Weights of a small transformer language model: MLP 1792 squared ReLU, vocabulary 2984.
MLP neurons of a small language model. Each row is named by its layer, matrix (up: input weights) and neuron, and shows model dimensions 181-244. Each number is 200 + 30 x the weight over its row's rms, rounded and kept within 0 to 999.
A block is one neuron, or neurons of one layer that tend to fire together. After each block is what it responds to, as a language model described it from the Wikipedia text at the highest values.

L13.up1464,185,195,187,230,163,183,192,187,198,153,183,205,225,171,199,148,201,165,188,200,217,251,173,169,217,192,203,231,269,219,160,233,157,195,183,183,166,189,213,196,118,167,260,201,196,238,204,231,165,185,176,205,158,121,205,229,230,235,237,148,188,235,160,241
Responds to: Line-final structural markers

L19.up20,200,196,242,203,205,184,202,162,242,182,243,137,210,207,188,203,178,240,216,217,154,253,154,234,175,207,203,264,255,165,215,193,192,187,199,154,167,244,230,141,194,177,256,190,206,155,198,190,200,194,158,202,239,253,224,240,150,246,195,186,206,189,221,179
L19.up69,155,190,149,260,220,185,243,198,207,163,159,217,223,210,166,177,168,206,215,244,211,217,218,229,153,181,155,199,214,168,194,198,267,144,142,133,182,161,223,193,207,172,193,204,146,140,178,267,130,137,151,239,158,216,213,185,225,218,174,183,185,239,195,222
L19.up714,228,151,231,204,142,184,196,200,235,257,209,189,178,235,206,126,216,211,147,226,163,216,162,229,196,210,199,187,211,171,225,157,204,231,213,272,242,195,237,211,180,173,192,212,183,205,157,226,205,212,226,218,249,183,134,277,206,233,248,239,199,229,195,199
L19.up736,174,199,265,224,250,157,260,188,189,177,255,162,210,215,222,216,193,148,172,303,214,190,144,199,162,253,175,221,206,206,198,239,216,173,187,172,210,229,259,178,196,175,242,220,182,197,216,184,196,258,182,169,244,212,231,191,187,200,207,149,152,177,249,178
L19.up873,191,222,182,182,171,179,220,153,210,227,184,167,190,203,235,227,185,213,231,186,177,243,216,190,239,198,215,135,192,253,246,211,176,216,172,209,157,197,202,195,153,144,219,240,200,228,153,219,202,166,186,159,198,213,201,166,166,185,216,196,224,205,212,201
L19.up1149,254,219,236,234,136,173,185,161,150,194,210,178,214,221,200,207,204,236,238,199,216,168,143,190,188,207,147,235,183,208,217,194,147,195,170,175,222,215,289,179,246,205,231,196,198,217,164,164,200,199,210,223,165,180,178,168,232,140,199,197,189,177,202,204
L19.up1460,210,172,247,205,213,206,267,204,193,163,228,227,181,307,217,196,182,162,244,230,198,194,232,224,199,195,173,214,168,211,238,194,270,175,235,227,223,176,231,139,222,233,214,132,217,175,211,225,175,239,195,203,197,186,166,183,189,195,124,237,229,197,195,174
L19.up1610,190,173,224,215,161,167,235,236,217,201,230,192,153,221,231,157,207,213,204,189,178,216,237,258,124,208,185,195,202,226,236,175,212,220,189,197,238,228,218,220,188,189,161,251,204,217,194,220,199,200,184,221,177,167,208,254,189,171,168,239,156,185,181,172
Responds to: Wikitable and heading markup

L19.up54,222,224,193,242,184,244,166,157,230,212,185,166,218,185,191,186,217,191,198,192,205,164,139,159,191,195,213,244,184,202,269,245,194,132,162,259,130,182,211,203,136,219,237,205,210,226,210,245,222,205,156,235,153,196,205,229,203,234,229,237,165,187,184,192
L19.up59,200,221,157,188,157,230,256,214,239,206,176,190,166,217,137,181,234,152,242,195,141,171,195,174,187,181,245,169,217,226,162,189,202,179,187,183,176,203,149,168,199,163,196,204,208,238,223,187,171,151,217,214,155,190,157,167,186,196,187,173,231,233,168,226
L19.up490,165,168,213,209,213,194,173,229,238,186,249,265,225,209,185,212,237,242,163,177,196,195,221,244,154,179,189,230,221,147,172,189,179,200,219,214,185,204,219,214,189,203,153,166,250,235,190,159,247,236,234,159,206,251,202,220,135,187,228,196,197,226,203,161
L19.up807,183,225,245,240,194,199,175,197,229,239,231,120,275,238,208,218,231,177,183,212,139,237,224,223,180,158,215,131,215,204,223,187,175,146,159,220,174,190,185,178,208,240,136,192,192,176,232,197,158,227,165,187,186,216,176,148,210,257,205,203,154,239,230,214
L19.up856,221,191,291,193,192,118,173,252,157,197,195,202,243,162,181,237,218,171,220,233,192,238,214,200,204,221,219,206,238,184,200,200,210,169,131,223,168,229,180,227,197,181,206,117,217,201,234,198,146,209,233,184,218,178,207,245,217,217,192,208,189,219,201,202
L19.up1521,185,236,203,206,223,226,270,163,172,175,201,250,220,176,180,222,185,196,151,202,186,251,202,212,192,238,178,188,205,210,198,211,222,190,205,220,176,173,223,205,216,249,208,228,186,215,207,203,237,171,202,153,212,236,168,163,194,242,236,201,165,207,207,250
L19.up1677,238,192,216,202,223,228,246,198,144,202,232,218,197,181,209,211,187,155,187,215,216,213,223,192,172,221,183,195,209,174,197,295,182,164,247,248,204,225,178,188,199,224,205,175,217,144,222,215,199,189,149,187,168,226,146,232,207,167,225,176,129,178,196,227
L19.up1727,224,201,218,236,165,188,202,189,201,233,173,202,188,211,238,239,192,192,205,192,200,214,238,144,160,219,204,251,234,127,216,193,216,149,187,207,192,179,209,228,143,212,209,254,163,197,197,248,250,153,195,173,211,171,197,188,173,194,269,142,218,177,230,174
Responds to: Section heading delimiters

L13.up181,215,213,196,191,224,196,236,169,192,222,226,137,233,187,240,178,192,211,178,164,203,212,203,180,177,205,179,241,196,224,171,228,165,158,253,193,214,184,199,165,163,193,237,217,189,218,208,176,207,223,198,231,211,168,220,209,217,192,226,244,205,156,202,183
Responds to: Event-introducing verbs and connectives

L19.up9,171,189,233,187,147,219,182,204,239,210,184,174,197,188,207,216,173,168,215,189,185,123,212,242,147,262,240,197,169,173,216,257,159,190,121,188,204,131,220,255,143,210,223,229,215,196,184,202,152,217,224,192,187,183,201,203,215,182,164,195,187,212,198,233
L19.up245,134,208,213,254,210,216,186,181,188,209,208,260,174,235,185,179,183,197,218,233,223,158,178,215,151,190,241,218,132,232,241,166,170,172,238,212,196,176,196,189,195,213,198,232,203,151,196,157,188,193,210,196,222,220,213,200,180,239,161,197,213,173,128,187
L19.up374,190,201,149,214,163,220,210,100,200,176,149,164,262,301,217,197,212,161,245,149,213,158,188,206,182,241,166,201,216,219,212,180,186,166,228,187,230,228,190,217,193,164,222,183,180,198,178,202,177,212,189,192,196,222,161,181,182,167,208,230,188,243,187,182
L19.up1012,179,203,208,208,207,228,183,166,176,191,229,220,228,153,211,196,208,222,230,180,227,211,182,172,164,223,244,194,153,222,172,223,248,159,147,188,224,228,141,192,219,205,184,196,178,238,195,214,199,258,239,199,236,241,167,207,186,165,181,266,175,224,236,216
L19.up1140,247,156,209,195,166,222,165,233,181,218,188,236,227,147,226,138,221,142,190,191,199,161,240,170,186,235,203,228,151,179,203,218,180,222,154,163,221,216,199,245,196,202,264,247,216,183,182,178,185,143,220,174,216,181,204,188,245,213,150,257,191,187,209,231
L19.up1614,139,222,204,142,154,230,183,161,196,193,187,199,220,175,164,199,252,202,240,217,219,209,195,253,203,176,155,189,227,152,212,143,230,221,168,222,205,188,198,204,222,211,212,180,206,191,177,222,232,203,181,181,160,199,171,180,238,191,165,214,244,203,185,225
L19.up1746,263,167,244,227,206,224,241,200,218,157,209,270,156,194,140,247,133,129,254,172,190,224,228,253,101,235,206,257,166,209,132,154,226,154,191,170,172,176,182,210,197,185,219,199,228,247,123,146,209,168,256,225,258,208,186,216,167,188,144,181,229,197,219,192
L19.up1752,202,144,169,180,169,192,207,199,198,218,195,207,230,211,228,196,223,138,240,181,203,187,189,195,202,255,203,234,158,193,249,224,164,191,160,206,238,181,200,196,193,213,222,167,172,166,173,188,223,163,167,138,183,210,190,145,195,237,195,215,197,168,176,192
Responds to: Sports career text

L13.up581,230,214,202,153,180,242,235,182,203,172,181,265,187,199,226,185,221,210,186,193,180,266,206,213,144,248,212,259,226,205,175,225,208,192,191,202,132,232,187,202,199,198,185,192,158,171,186,253,221,172,182,165,215,194,205,216,158,182,191,276,192,248,179,175
Responds to: Mid-word subword fragments

L19.up24,193,201,212,240,181,186,185,224,152,209,208,225,225,168,176,243,203,164,208,211,223,203,186,176,201,206,179,217,232,212,282,134,208,214,254,205,202,201,235,234,196,130,205,191,197,146,242,192,207,204,163,183,184,167,179,233,197,209,206,217,182,135,189,228
L19.up516,181,181,163,212,147,209,236,202,148,194,210,170,185,195,189,174,194,171,198,254,226,207,188,225,154,194,197,160,182,204,196,208,206,245,231,207,192,239,286,195,175,178,229,209,234,126,194,221,187,174,230,177,181,236,202,231,154,250,217,212,170,219,202,191
L19.up723,168,164,226,270,225,209,282,192,164,148,208,169,153,205,173,168,183,241,211,196,206,210,202,177,206,212,185,145,180,288,154,201,205,149,233,222,190,272,171,214,208,198,199,188,212,137,181,179,183,199,187,198,223,236,197,231,177,213,200,153,191,224,247,164
L19.up765,201,217,195,181,161,150,167,229,236,244,189,233,208,199,171,169,221,151,189,226,161,257,174,255,243,248,194,181,243,249,250,224,216,225,258,189,222,200,189,191,222,175,210,272,131,242,217,222,227,223,245,216,207,193,170,172,196,173,228,184,199,210,234,198
L19.up927,131,169,205,241,189,189,260,214,202,229,177,181,210,251,156,201,173,211,175,214,239,218,142,210,185,190,155,168,167,230,196,206,188,240,259,187,196,226,165,222,174,162,170,160,188,190,231,198,227,190,167,190,178,141,227,252,193,237,242,200,209,228,216,211
L19.up1038,164,219,228,137,212,175,213,141,228,166,209,291,179,156,194,147,210,236,183,194,202,160,257,206,203,163,238,196,240,191,216,180,217,175,241,155,227,173,197,199,166,203,242,168,187,220,206,201,181,200,187,185,194,182,189,188,229,200,172,257,219,155,225,202
L19.up1374,155,166,215,198,171,200,212,197,211,242,203,234,228,201,161,195,215,203,179,195,184,190,145,213,167,190,202,167,193,229,213,179,209,244,207,219,193,241,214,206,234,210,155,126,256,190,203,190,248,165,218,195,200,163,205,204,181,232,174,175,223,234,179,206
L19.up1788,172,231,151,128,204,196,220,201,198,213,180,200,196,211,156,207,223,225,154,188,190,250,194,194,192,175,170,198,144,237,275,174,235,206,196,238,199,234,175,201,216,266,196,179,282,235,194,163,215,248,205,189,207,233,193,235,177,216,230,207,200,167,179,193
Responds to: Mid-title word endings

L9.up207,192,191,198,189,199,223,268,183,237,205,180,150,184,207,158,163,220,274,213,181,230,183,174,207,248,243,252,220,217,230,196,178,151,165,211,174,190,193,236,215,129,188,220,206,183,206,189,187,230,145,156,206,207,188,201,222,161,241,186,245,247,224,197,217
L9.up647,211,187,156,236,174,253,212,232,141,252,195,201,168,186,163,132,207,207,222,252,250,177,158,226,251,200,188,228,263,193,187,183,137,213,191,194,194,217,190,258,179,219,243,232,203,152,192,156,213,234,163,158,203,169,253,210,192,240,224,236,207,243,217,289
L9.up821,154,175,181,207,202,204,219,231,152,199,174,211,155,220,178,199,183,162,223,231,263,182,189,201,238,199,206,189,190,223,280,214,163,207,217,243,116,163,232,291,187,242,264,222,194,253,222,216,238,179,154,175,190,207,212,218,179,200,217,224,199,254,209,187
L9.up1031,240,195,223,184,170,231,199,193,190,181,149,175,180,215,225,237,191,217,145,286,210,217,186,192,185,172,169,230,219,240,222,147,197,174,233,235,185,168,207,196,179,162,194,246,210,202,199,186,226,202,138,201,244,191,151,219,200,177,158,206,238,213,165,191
L9.up1115,214,178,177,204,194,185,214,158,189,142,240,182,219,216,211,173,184,183,203,179,104,240,185,235,207,159,272,226,247,219,209,178,163,213,199,239,197,196,202,184,243,236,175,185,165,174,240,228,217,182,157,203,199,217,208,232,248,204,240,210,208,231,239,197
L9.up1480,239,207,161,160,184,249,198,155,127,183,203,224,168,191,202,189,230,183,155,185,200,235,176,276,215,197,206,236,278,176,227,129,194,253,181,180,162,231,194,251,188,230,283,245,186,228,200,230,247,193,167,222,190,170,219,199,173,197,227,176,221,236,226,233
L9.up1628,198,209,235,213,202,204,229,207,241,201,162,215,231,169,168,195,158,233,166,201,206,227,200,229,201,208,214,262,232,183,183,184,158,189,195,168,129,203,237,224,193,191,179,212,158,157,156,152,256,241,182,199,202,178,176,221,217,172,203,219,247,229,218,213
L9.up1718,228,229,216,224,264,203,234,205,142,189,220,200,196,223,227,158,195,189,178,197,213,230,148,207,216,223,227,216,195,231,211,187,216,205,229,174,156,179,218,228,168,210,193,201,178,188,231,183,269,195,195,171,246,165,207,202,264,232,193,223,261,245,205,217
Responds to: Verb-final word pieces

L19.up160,208,208,183,192,182,228,204,210,233,223,172,295,210,165,207,200,194,234,145,199,271,256,179,245,200,188,249,171,244,181,180,196,230,182,232,206,228,204,231,189,218,184,166,184,150,253,197,175,181,209,190,188,174,219,198,242,197,223,178,226,174,187,180,231
L19.up183,229,297,147,161,239,205,179,206,155,186,175,185,163,161,172,216,207,130,165,242,218,222,211,202,202,199,213,201,209,188,242,180,205,247,243,209,186,193,168,167,143,206,206,222,217,254,206,206,276,185,229,152,190,193,193,206,166,159,175,243,157,217,183,145
L19.up324,219,205,172,218,201,198,202,192,204,199,168,246,231,214,236,263,205,158,260,170,191,137,246,182,210,193,207,219,220,213,182,188,198,228,165,226,170,187,233,198,220,214,245,178,204,241,202,223,197,169,230,150,223,235,200,193,199,219,228,195,170,210,245,216
L19.up683,230,207,170,220,238,180,224,207,163,181,233,180,182,237,166,181,165,226,169,211,173,237,163,242,196,155,223,244,214,210,207,197,157,200,182,178,180,220,239,202,210,215,218,178,155,248,216,185,212,205,189,182,188,247,181,225,242,209,242,169,210,176,246,224
L19.up981,265,203,259,177,222,182,224,173,213,255,239,213,223,190,210,234,218,204,183,203,184,228,234,232,192,228,201,200,214,193,175,178,184,197,223,243,217,225,194,145,220,180,158,196,183,197,179,141,232,218,207,164,165,173,152,208,179,154,157,169,176,181,130,200
L19.up1040,206,247,163,198,228,190,237,210,156,198,189,215,182,218,254,203,239,241,171,203,218,179,199,178,238,188,239,241,175,278,250,203,189,186,248,192,169,142,193,234,212,183,184,202,173,196,187,215,185,197,200,218,194,195,216,217,227,232,121,200,209,186,198,262
L19.up1175,211,211,163,223,149,235,205,204,157,228,170,181,184,226,260,176,181,126,184,240,201,209,178,177,161,213,178,170,302,206,184,222,241,209,156,161,191,190,239,205,155,207,204,176,198,237,199,243,161,205,195,166,213,232,226,207,170,219,212,232,248,165,230,207
L19.up1405,192,210,251,202,225,190,222,180,246,199,218,206,203,176,213,147,126,209,239,168,242,164,199,269,236,184,203,159,250,241,197,193,188,171,219,219,228,257,213,225,212,248,234,173,181,170,136,252,213,201,216,205,168,184,241,227,208,210,195,197,181,207,157,231
Responds to: Predicate verb or preposition

L9.up332,210,224,201,246,224,201,154,205,216,207,160,212,195,199,176,199,200,241,197,251,191,207,154,196,184,184,201,278,181,138,196,194,183,232,204,190,200,224,152,161,244,161,239,206,200,194,164,219,190,192,208,261,207,205,279,221,153,214,265,181,261,155,218,214
L9.up486,139,213,246,272,157,200,162,214,180,178,226,195,127,226,168,208,214,210,218,227,264,199,181,201,175,186,219,216,201,238,196,194,218,198,231,172,221,154,207,185,216,216,217,196,212,217,200,207,215,188,191,164,199,134,259,250,182,151,175,203,176,251,187,252
L9.up585,184,171,214,233,178,208,171,214,169,171,205,173,195,165,218,243,189,204,184,216,160,207,232,217,150,214,176,169,225,170,212,239,184,231,212,201,229,204,170,194,288,190,221,209,180,127,105,222,246,215,257,197,217,220,186,217,192,203,152,188,243,191,171,190
L9.up1225,205,177,171,190,217,193,202,189,202,221,212,156,193,219,182,173,195,218,167,199,186,274,205,238,168,230,196,163,189,175,207,250,219,200,223,176,185,161,248,174,242,208,251,213,196,213,165,169,157,187,204,170,191,127,229,235,207,191,228,170,165,235,203,253
L9.up1259,261,215,194,186,218,191,167,204,243,206,197,193,237,199,137,151,232,133,194,250,191,164,157,219,160,132,212,162,203,204,218,207,242,229,215,217,186,186,215,188,196,141,192,223,218,188,187,192,158,173,179,180,205,201,169,185,240,224,182,180,206,240,239,212
L9.up1275,182,233,190,204,221,140,217,235,192,145,241,240,160,210,217,211,229,229,185,237,201,219,174,195,226,181,217,236,178,233,125,129,217,184,189,187,182,154,188,202,250,203,238,214,175,186,226,190,228,243,226,159,190,219,227,260,153,204,165,190,217,243,202,191
L9.up1470,218,204,223,176,199,209,204,155,177,151,196,179,227,233,227,161,213,218,164,169,149,218,171,232,229,217,225,212,221,172,236,181,193,223,187,196,225,180,218,202,206,156,205,171,200,149,189,180,225,149,252,214,190,224,176,158,201,180,120,141,194,212,214,152
L9.up1677,284,232,200,240,226,177,171,218,258,180,228,201,232,235,144,209,208,170,185,214,135,245,222,153,222,137,211,158,149,182,244,167,220,217,195,188,180,215,218,185,184,185,251,256,217,150,238,184,192,158,178,201,198,157,179,196,240,164,223,200,209,178,174,210
Responds to: Wiki section heading markers

L13.up1251,162,176,215,233,206,226,222,226,180,186,137,215,206,222,233,157,203,212,232,238,196,180,194,156,200,159,200,201,228,202,208,174,176,179,243,190,166,218,249,261,244,264,193,201,230,163,156,197,245,290,163,206,188,140,162,203,210,194,177,161,179,181,193,192
Responds to: Subject person references

L9.up136,224,203,189,239,204,241,137,225,173,226,202,192,100,194,137,147,255,210,220,208,166,201,139,192,201,266,173,157,195,210,196,182,185,214,161,219,155,219,182,181,172,227,210,225,267,157,233,218,219,151,194,189,189,159,242,164,247,190,203,267,185,200,184,207
L9.up169,170,212,197,188,237,216,247,198,211,221,165,208,197,166,132,185,140,215,212,147,201,206,174,184,165,203,234,171,194,224,207,213,204,268,163,220,186,221,174,197,183,158,223,235,114,170,184,261,224,206,228,188,149,128,217,204,191,204,219,159,224,242,188,222
L9.up204,228,190,218,241,186,296,202,190,150,222,208,245,152,119,232,146,197,203,204,240,167,254,213,218,138,132,213,205,168,177,186,199,161,238,240,213,196,229,191,178,225,179,211,218,237,199,218,178,184,219,138,205,165,171,244,182,156,233,210,206,201,202,208,199
L9.up384,173,220,203,206,178,232,173,167,212,211,192,218,227,182,214,241,183,159,204,202,198,174,176,182,236,163,223,194,223,190,246,185,171,158,154,216,230,196,226,203,216,122,216,238,259,185,158,262,199,194,211,238,176,222,283,205,169,190,178,207,221,227,221,179
L9.up1181,206,228,162,212,185,223,210,199,192,186,206,239,196,184,106,176,201,241,221,185,220,148,206,183,248,265,223,220,167,146,211,215,232,204,210,216,174,221,164,188,223,240,244,173,237,203,157,201,265,198,246,208,153,242,171,228,206,155,160,212,209,241,236,231
L9.up1360,170,192,198,189,189,172,201,144,164,182,178,231,176,220,178,238,229,196,263,234,212,234,209,155,226,184,276,214,207,227,179,159,177,195,196,180,174,220,163,193,202,247,273,236,230,188,238,211,194,264,246,224,184,214,180,151,192,203,206,245,202,194,177,222
L9.up1707,229,276,229,203,170,187,235,200,209,240,193,200,145,169,221,237,220,202,125,194,172,178,209,216,164,200,190,150,180,183,179,187,162,163,186,162,194,208,236,205,201,198,239,226,225,204,212,221,105,206,150,176,188,190,251,172,143,180,214,189,228,209,234,211
L9.up1777,231,195,166,181,188,197,209,155,235,210,254,214,211,243,224,171,208,248,161,185,192,215,161,198,198,178,249,204,226,184,187,213,175,206,183,223,166,199,181,218,261,187,210,210,194,225,205,240,262,266,230,135,189,191,170,231,234,152,237,156,269,223,221,230
Responds to: Paragraph-final punctuation

L9.up7,210,172,187,182,163,189,217,220,158,193,207,220,263,214,205,207,257,177,183,180,184,239,143,161,247,177,185,160,213,277,191,175,180,219,167,205,207,240,204,194,176,187,227,241,205,192,197,224,233,241,214,217,280,250,155,185,184,197,205,190,197,197,214,179
L9.up485,185,192,201,160,166,208,235,194,149,219,242,149,167,215,204,203,210,215,146,197,186,191,166,173,228,242,221,207,213,233,162,197,188,263,179,209,180,225,200,217,176,192,197,184,198,214,185,229,168,201,193,153,222,207,180,173,196,229,213,215,158,152,199,202
L9.up582,204,214,166,248,186,234,226,241,188,173,165,200,243,196,199,223,216,173,126,250,208,181,198,168,223,187,140,190,211,273,198,204,192,178,199,243,207,188,150,169,198,198,189,139,177,199,192,170,210,227,114,170,224,279,223,243,202,180,251,198,157,256,188,202
L9.up853,200,245,179,210,183,263,192,213,217,180,224,199,170,214,256,143,220,211,112,193,222,256,185,186,183,216,196,193,217,227,181,243,249,179,223,201,208,148,197,161,215,211,193,225,246,127,155,182,260,269,188,199,204,170,179,192,197,180,222,132,201,189,195,194
L9.up1026,185,206,156,209,171,199,148,185,186,196,241,195,228,173,189,203,254,201,132,183,191,186,201,184,181,253,198,156,208,263,188,195,208,230,215,169,197,263,200,238,181,197,174,243,174,132,204,170,219,253,177,269,212,258,168,210,198,232,217,178,166,197,202,213
L9.up1039,197,204,153,225,216,152,197,254,191,179,227,206,200,145,145,219,273,203,197,211,221,207,192,220,157,220,176,134,156,242,142,135,205,188,207,183,195,232,185,155,217,217,198,220,196,136,209,199,208,242,171,206,244,193,208,197,214,167,219,238,209,228,123,165
L9.up1297,205,230,192,152,173,168,207,176,236,195,206,229,211,180,177,186,247,215,184,234,193,244,214,183,187,196,193,163,168,230,144,169,172,156,267,226,221,241,199,179,240,219,223,215,227,210,166,262,223,148,153,189,179,120,228,286,176,208,200,208,161,216,216,180
L9.up1418,169,215,124,234,144,165,278,200,238,209,195,239,192,190,212,140,197,198,214,134,224,237,227,239,216,165,274,217,207,211,232,279,205,190,140,180,195,245,283,204,170,206,143,180,156,121,196,217,169,231,204,208,174,203,210,156,186,213,166,210,229,236,207,192
Responds to: Mid-title word completion

L13.up1584,152,191,193,192,192,218,193,201,300,148,236,225,216,203,158,207,222,182,179,256,221,165,185,192,146,225,194,166,175,282,160,188,241,222,226,195,215,191,193,195,152,185,177,201,200,263,216,202,186,198,175,248,217,210,138,229,164,232,206,189,217,195,223,216
Responds to: Inside multiword titles/names

L9.up3,227,169,250,223,175,185,252,212,241,193,212,223,190,167,162,182,177,205,174,198,231,164,168,179,173,215,205,257,244,148,154,251,217,242,148,221,249,269,218,193,187,174,211,187,208,219,183,276,203,203,145,188,174,220,187,174,171,214,145,215,204,156,224,269
L9.up321,164,248,218,173,207,217,171,221,130,170,163,180,191,239,259,201,202,185,201,176,243,180,207,156,166,136,241,215,172,172,180,250,170,225,129,190,147,169,249,216,148,212,194,204,227,229,220,224,178,168,244,197,221,187,179,182,259,261,239,203,230,186,160,218
L9.up368,214,173,169,221,121,227,219,250,155,162,254,230,207,225,187,225,208,210,192,173,234,195,179,172,194,116,202,244,205,178,248,234,199,159,179,219,169,164,202,193,240,185,218,233,174,225,176,171,222,170,189,223,207,184,185,165,221,218,206,180,217,181,182,225
L9.up445,216,241,215,252,205,232,248,193,231,226,275,246,245,201,191,157,213,182,223,193,173,187,264,218,205,219,224,172,166,211,181,249,200,140,174,213,213,179,144,221,183,223,229,163,229,211,182,265,187,202,220,213,243,154,192,188,176,191,169,249,183,131,218,164
L9.up454,236,210,252,198,192,209,209,179,148,172,182,247,225,162,194,169,174,208,267,125,204,183,186,259,160,200,249,225,168,168,190,204,221,185,150,186,206,214,244,203,181,151,254,121,201,228,129,272,212,210,187,168,220,198,236,152,189,161,209,171,178,205,224,201
L9.up1572,241,241,220,161,241,189,200,123,198,202,173,206,196,215,207,200,183,220,186,198,166,227,165,202,154,195,192,213,205,180,249,213,189,227,172,242,240,200,204,194,227,191,241,151,202,245,224,276,170,232,136,205,184,155,195,199,204,212,220,212,228,213,196,240
L9.up1643,219,205,238,218,211,219,214,170,185,186,218,227,265,283,162,213,211,139,204,191,233,210,191,173,133,194,200,208,210,237,192,196,217,215,192,273,164,205,239,227,211,187,192,172,238,212,198,207,152,164,178,271,187,187,183,206,258,213,208,165,235,148,207,212
L9.up1690,169,223,209,239,187,199,168,149,172,207,228,143,170,150,228,201,160,175,267,176,212,210,211,207,134,221,167,204,174,207,173,232,165,181,145,234,247,196,237,167,174,182,182,224,195,279,124,255,233,218,167,174,217,176,243,177,282,144,204,224,213,174,224,252
Responds to: Sports results vocabulary